MLP neurons of a small language model. Each row is named by its layer, matrix (up: input weights) and neuron, and shows model dimensions 96-351. Each number is 128 + 24 x the weight over its row's rms, rounded and kept within 0 to 255. Numbers have three digits each.
Before each neuron's rows, "fires in" lists the words (lower case) most often at its 100 highest values on Wikipedia text that the model never trained on. A number after a token or word is its count.

fires in: "of" 17, "announced" 11, "to" 9, "as" 9, "after" 6, "on" 5
L15.up193:140132144098119164141153111092156093121094175151123128112188139137115119097127135111110146136133178153134098083108157087133124118156116117121161121126150162139134129133148138131107109100093155137086142111107142160134166109077134126108106153095078143089129124160129081125133141190170139142169124102166121136162145098144123135137144121103107138135139161144094129118110124109112104131130137090140164137132106155106147124135125131141101121132112134137143161134096097132075169119150154188191146139084103129131105134173107137125131089139127114127147122145150131128141112131130118135115145150113161142095152158082113110092097119132137135124123108132134102171091096138083114161130115155084117159147200104075129100096181120147132180131103108110094172133145136123164140141143098

fires in: "on" 22, "in" 15, "at" 13
L5.up905:138119134060163157088140124131115134122107105151166156111100187127131168137101116162141169109170170142161130126110138134110088137160128136121154143128142132124103122073120150113137194196121126116121149090169112136150108083137121077157133170084134168144110115116115107136098148168151145126126164142134140098160159121117163122147098131102082095134095087096100144147119103111140168113139148110093086083096106158186152121132141160166095132138149154108133149149119141126108085146133112137131094146146144143146126113123132103142121115125147130122156124088139160135143155131089172140146154139089184127121124139115119160153144116155111120096132099127143109138141128174147115080148171122123130098144114142178142111155108093144137163112123126130126111147136129145142131126151142

fires in: "not" 53, "often" 9, "ever" 5, "only" 5
L4.up1268:149148189092108126169140121150159123100085127114112126155072117110088126131119100124157140141128088162117124168096153088142143122119086110086139094135128135076131130125177136150133095121100147121096087120099148117123122141081149153144168130127153187131160146111127147125092092130146127124129128150102158094197161110126161155150092149107118136095070152169144104106115129102127094125092096122083120109130160117151158110118114113143126140183143108151105174144131126186093097083166136086155096064155133143093099160153115162126139097125131124127144125142157100173100151122172158130102148093112122128124141088169123144153108132134127107123116117176157098164100098141121169149138141133165148152150138136135141152131168100170174135156111126120079144133135108118158112120127104

fires in: "daughter" 15, "marriage" 10, "wife" 9, "married" 6, "brand" 6, "professor" 6
L4.up1280:148092087127140139174111152107130117116091088077119124150134172141126124125153121153106103120110122155145119136117135136109112133144156096178151138143114122140151147138092114157139144135143096130138144085124156152138122081119159085110121163118119124149128145180100152123151115119174107130110115118139114137117145097113137134133086141132116162113137107094154068141169156083133146114158155101134137160108123115095170117103104146169133125139160112068108156115110121110145092150125121153149137127135116125097146153129148154115094143111128125127142125106105134122122109113163097114107132143180108120128127073111131102157091123160113114113144152118150130165120128145106102112134107128060128087105109155093172118093164137139110147103122183108145149060139152129161154154116143

fires in: "with" 27, "by" 10, "include" 10, "following" 9, "alongside" 7, "included" 7
L4.up879:146073124111121124160125091128129156122117139154120166128119142153161105116130126106122153126148058127138126148126161147126185114109108125097149143113138167120148097112140159149131137118071111156107172106109131161114127059128147111140126134104127144101113131130121136098133120095161116130125094108138110144168116140142155125136159088094106120129149167119151119085107147110130134116102144116102085108161112144103118103120151133123124128162148138138149158174119094105144113119138100154104127156143095139134174126104110138130112101105091099154150131149140121144182137173157157145158101108140109109155109125151114103127129101158132108101092152132162160144079154142114089116143139150102125115157122116094143160097138097121127208115130076099127129170092133155161150119133100

fires in: "of" 41, "by" 23, "at" 12
L4.up807:200157145096143107120144125144142139130110112138167158103122118138060097115103149151113145133142112114066123113133122148116170129102141131108159129143155158133135116111133147128142116155111109154122121131140123143104105135121142119143177154116125087106089102139162129111134113136142164147102140153141158149145132133118134108127114073106113123147133112114104146090102152099106164133107129153091069159086112161115119104113157174078103152180131092079130095147115112138152126135104129122131174144125131132144095122126143102098122112129135171130205148134170102161158152124147186164141157156151135120128132126134140144123158117150123132120149131124141102158152132152151113108102108152135148188134123123112130148125146110125113185160124105129092090170138159178130183110111128

fires in: "had" 28, "have" 20, "such" 14, "of" 13, "new" 5
L4.up370:165096075077152186067147122126130177083098150110123155127104119142114125101107122099114149148125116146158146155094148112132157124095111120120124117121108116136144084112144149150121110114091127139102069108111119140130098112103143114119111135129121147081118152126145123133126134103145123120139103110101118111143115139153116133125146126110069118156151089138140114137131121128108154098138142165085157155117082149136142113135132081139121158171149078123098134123149132109101125135086126105155142121134144118160157138097097093162141088109127138135138087127178127157144102153110158110148132077122130132167126096109075089134134122145134082085114114144152144197110126112117180134126114107125102123153130114110111119100125043143125185147094109128118127127146183142185132139128086

fires in: "n" 19, "a" 16, "is" 13, "an" 12, "w" 10, "e" 8
L5.up344:130158104119109120169156148162098165119085169130162115114138145160050149168143082155090132124130113150119093167119113129126124117116170137147145105185110104152135134161161150127172139132118161144143106107112169104163133109134126164122111138089191117137138123135107150126099123132109105118113110102138151120155130147115124117134121115136136109125108102136149138133185129141114100141148139107075150107118118126147114119109137096146133159099114123113138184128104151133164149135080147102162129101141097129128146143133132140143131141122124156150155076086138131110126136135162127134115136109127098144149139151155165113171080119142141142135113165177152121119132118132144106091144096159146182133108139093130140149105143114180142145168070106124155118129150155121131110115125133

fires in: "with" 32, "white" 14, "has" 10
L5.up327:143106119130135121115167105114112085121138159124136136121145121136144112106135155104141134114130140097137126075098139122119169099138136126109152133113162140133138152111152127133132115160090149135118122134134135152099128140128097133140166136111113117133137109103152154149142115151144162119101115120106108117158130153103142083139128113105131111150139135124145119094140138144140142113109117171099155108116091132131117099145163172152122123141130115089174146134079096144170074158152113155126158126131141113137116142134135147124112115138119113176147103187155109196165125149117148182135132145132110103094161135125097089104184121157114079131164163161150127186120098137105086104089137101109157123171116097109112124094162116113117187125129105139124121187090135155138153135121123

fires in: "he" 45, "had" 5
L16.up1070:130107084140105151107189127145128158130113150093115117111114131135132124181149115141109112111126148107147061100124185122168168125137120146133155106117130116120128126131123144165109139162129101138138117068138099122131120109116161086138172143111086203095156135104127090130119124112137121145149128131126135088123123105174096169154088152090108172137135100139152094143127114140104137078156148142161110156138087164121184090104109105157094151143112134118143122131063140149109135121105155109140116118168133134105183125095148146143142122133108117111140124168140110116141143146113129141112123122120112115121130115144145083181115128132077125172101129112140099140153114127087136141170156111125091095131095113142145109075089111145154135127105171112089180097143133145129142143103131

fires in: "system" 13, "website" 11, "squadron" 10, "systems" 7, "squadrons" 7, "brand" 6
L5.up1101:148093119142133080127133109115146098063121127170127154126123119162128127115093146127105153108148140147081103156105175120124140070101116168151126079172136131138136118140110150149112100125119169127123131105120154138090131161121065132120143116164150090128124161140144111081164160083153111169171111121102139110121138138105114069138156137128139155117114145160108178127173074139136114128115150130112153122091128148157130129097155096147114138160131102114128126112138083115108146164136150117164144164053118151139112105108122126121121150120139141168138120135162114131113139143137121170114138102118119167142112160094115144143108143143129120156115159119116139172131149106144096110105127157128104097121108103126127132105112137143122166162130092148147139100127166103139101112090114

fires in: "an" 73, "annual" 5, "any" 5
L16.up754:131156097132083155174131155137098149094087146102131153172077131138121145124127096150127108122125119108113110151104119116108106127075161145079141134164125134141097102133131123125153153182139124120134142125097115135138158102121131100134107174135139112105157094119103130070147096092135144154117105110136151123143097105095157188116117068138154153152117099102088070140118100126121099111087126092156139172146138120105128132141147117108074151115156091135092111119097081104093110145086092115176131121084116117119110141125124135140079106140095120090144090098119086144139146137128143117129123134083092156146105150132118117143114140165152110122103075157119108129123144138097136132109140153128137113086128131082106132126122104141141110117125105159117125102153152119149165080158169

fires in: "at" 41, "atlas" 6, "atlanta" 4
L5.up1307:104133130086124095125162130140135191096109108106108125129116101130117125102099134156106158119152129095102108122141151104101134097159126143101154142153090162143170110151116163121134137109092110110097126121133104113096107104125131154151144122142130122150107128090156187115115125111135135152104151118137171110141118094114107122066089111112115083150142121139107157120127154127114163094144116144105109093102100132104089098102168146108123111154168114086119142164131101146105083129123116107121097161128156117110121094168108134099146096140162129140149143160134109197105177122115129127138170159120143137118085133170116126147089155145107139107113143139142154118125072111130118095100143113124092109135079101150141170119154170190081146131135132164092136129074135150120186123148103

fires in: "total" 15, "was" 10, "party" 9, "main" 8, "location" 6, "is" 5
L5.up243:153086103145116096142146162157094155079133116140168146146115164172111168163132097176133134128154124133075082146121171151109129102116126137141133105118134106113128090097107099137131095135115117143133136123155123144101117115125094065143168136121151084117102146113173122150168104106133178147146131109150154135122108131092107124139103091078153117085162118145095127168120132095100156120147137125136077106109155135083160115115161127136078156142172120069164127161125160115119156109116103095175134133145100133155105104122138125143113119114157184167161159116119096164152137099157171117132114150146134164154138093150158113144117135154134148106158133136136114153097146141136085132126110145105159100108130152134132105120136073131105140112134145176133115114143152141153125134115106

fires in: "at" 66, "atlanta" 5, "atlantic" 4
L4.up1380:149117081100128124092181135131135145102074081119176141164098151150137094141128130168135169146155142118137113109094137142135147144137103132128154123101084089148144058113169106132126123117123111138111121125158104106137102129127136134118149138139134134123112146110154090082138108126099142125145126077126155151144150157131125154135068139136083093145141104116123106129112132128105132079164109150098123091108082119125115113125152171090081138193128124111119197169097105115122132095123100131121102092143111127135115094131116118129129061137165144160139122091131139203131151132138155107122136156072124123156103138096136138130105136151111125125148135173097104104137096144141131104138114086130138094140143144114148106170145106134140153187121144141113126113173141152140169111141142

fires in: "it" 56, "has" 6, "had" 5
L16.up518:124118092124064092105139163122200149152092110109166124112108102142137185162163103079135200088167115125131125108093130136132115103095150153146163110149107121106109141144111143141116120143107129097137118094143166095119095129096156118104172156138112124137121124095129130123165118127136145159119162142128147131137108148145102109137110130128143164076128110183119123138132098129101151113166134122135095120132156128141111129107109143121120149152163129090167114135090134159144127124102160142112110159141147128144130164126136111136074090131105120147160103100185112132125109107093144112104141111145123202119128091178133115139151134136137135118122117168137126144124101125142134099146084120110131114128149114137099131125141088146153159107073178170156141105128075135114135140095094

fires in: "he" 46, "then" 22, "them" 18, "never" 5
L4.up1457:136144121110117160134142115202145149106122131100085123113106149136090130099139110143157141160143116138104111127101131111131176150115169120121129090121130120122123153135137097145090086153103123101120120110134140145125101098093161142111171168101153110082141123129113141125102121145143128122111124142137133079210113098092147085141141177137125115082102122119164104134113133114107077108119113149144148139152084120131150142103098167164123175137143072140111155114124148150114106136165108138095118135164123124143120133143141123124122141134134136092129092116162138117109154098084176127120157136100125139115118117159117111155114141140153155098121143140202143131144105161113124141125124084163139118151123106128154126101162109172123115112099120125085121117141137103182096136120121

fires in: "and" 33, "of" 15, "was" 14, "announced" 8, "later" 5
L15.up234:102146088084115110132140111079113125159125168157124180136130112158148169135100085143145108155174144094166112154104102100075114129097136071145145081126110168120132116133141132131142136146121159134127138096120107149136133097114145136146139158100138153092150117096101114071122126135135119131172141135160155079162160119180124094146118116135087095146132124115135141140114074137113130126124177133156052151113128139115109129142172143092130163160113092125139157141135153140075124133111105148148094179098116124097139093114088176156147134147153131134151117120191143121130131197101156129126152117141182137135134156096116132136143100128083088134126164100141126139132143122131139125140110155175120149112135108119115110123133125130132132137132091127128150141133170109151149105142175

fires in: "of" 25, "to" 13, "for" 11, "on" 8, "in" 6
L15.up1473:141097120078146118187149117108103158114100125164105131125157157161150137102104085139118119145092159103151160141122133145124127171106150123107155124130132091131132092124152158169135128147120161132143129103131124152136157101102161125140148199110118154136073124088134101112098107133138103133142124133145145135168170084149128119106161102101120097128195161134163107182120137112112126105111148149128141150146103148084156105149125130118136151172113122154140142089146103153102112108120079140113128155122098095098108100145122157152137125124149146109145144113150137152124111144106159087144152129100114139135133129145114094153146144144126085102097143142140149122137124135086109101160113149121132118145160139127128108105137134119138151157144135123118150142139165133147135120099128

fires in: "of" 51, "with" 36, "from" 4
L4.up881:178145086067156147118182079093139135127123122147084137174138130151136123149123151108126143160121163104147119150138151146135146098119115155127141131113073104122160076112174161111124135136099133169102133126127109166158126103073102121173176155132145084085131104099164097141108129118107081138153150117113154146121140160141137116135118103147063111120147117124104088121148121139126149125147153143141131143130107133099128124137187101073104177145109066153115170122154101134134081142121098110107130132120115118120096105099142111111146110091115162125159109096146124131151171134153150142116135148119130114177148144126094102140132123147135094116113140138144120158115135128090106156111145141131147092111100124113132099117149119131128197142099093124136148084122147148162105137142096

fires in: "of" 24, "at" 14, "for" 14, "led" 7
L4.up1085:124133118080137151080121119104139141126107150108094123155094145138106141118088126163117120135153192126157129142114121132154141115132138154143138116105116168125157131113127170142132142129115111144102174113120116138102126129108157125111143130161148118147128110111131099127091088104099132131114177137131136111132157145150123106113135116118113152140141081147094149082142109078093143127092159126177135097128132136122132134053125193107100112172082117134117153115084079108123048159129102139078112180113148134108099104151106164111136121097107120132144137117135130153112161174141120113121099135098134142142143136117119130135131109129101085124151091136129094151131133122111083112145143133122137097100140122119159109109130113152149165172146112151151128092109132150124134095134142

fires in: "who" 26, "with" 9, "she" 9, "method" 5, "both" 4, "oklahoma" 4
L4.up692:115097150132130134121146060168102159169146121129131121122099125122116149087119091145134106115122098116127115119119144124103154132093146134141138122139142134131163122111150144176159110154107109130100143096105130174134094135120096094128121138105090135139170133154134129142148145129127111148149112096092121149133139115111131105107114126117131123132125157136146110078163133130120150122103182182131103087087109173141126109112159157173126131154144108116167120100130120134110093125160128120143155149118101143104101124157134102171122126109111124166145141121133146136171105143115152155146131107137125121113161129076144099136111118136121103141123171146160146193136093137122109093175151162088161140126110115171103076122190123163076143136129107149118098152100134135132125137088175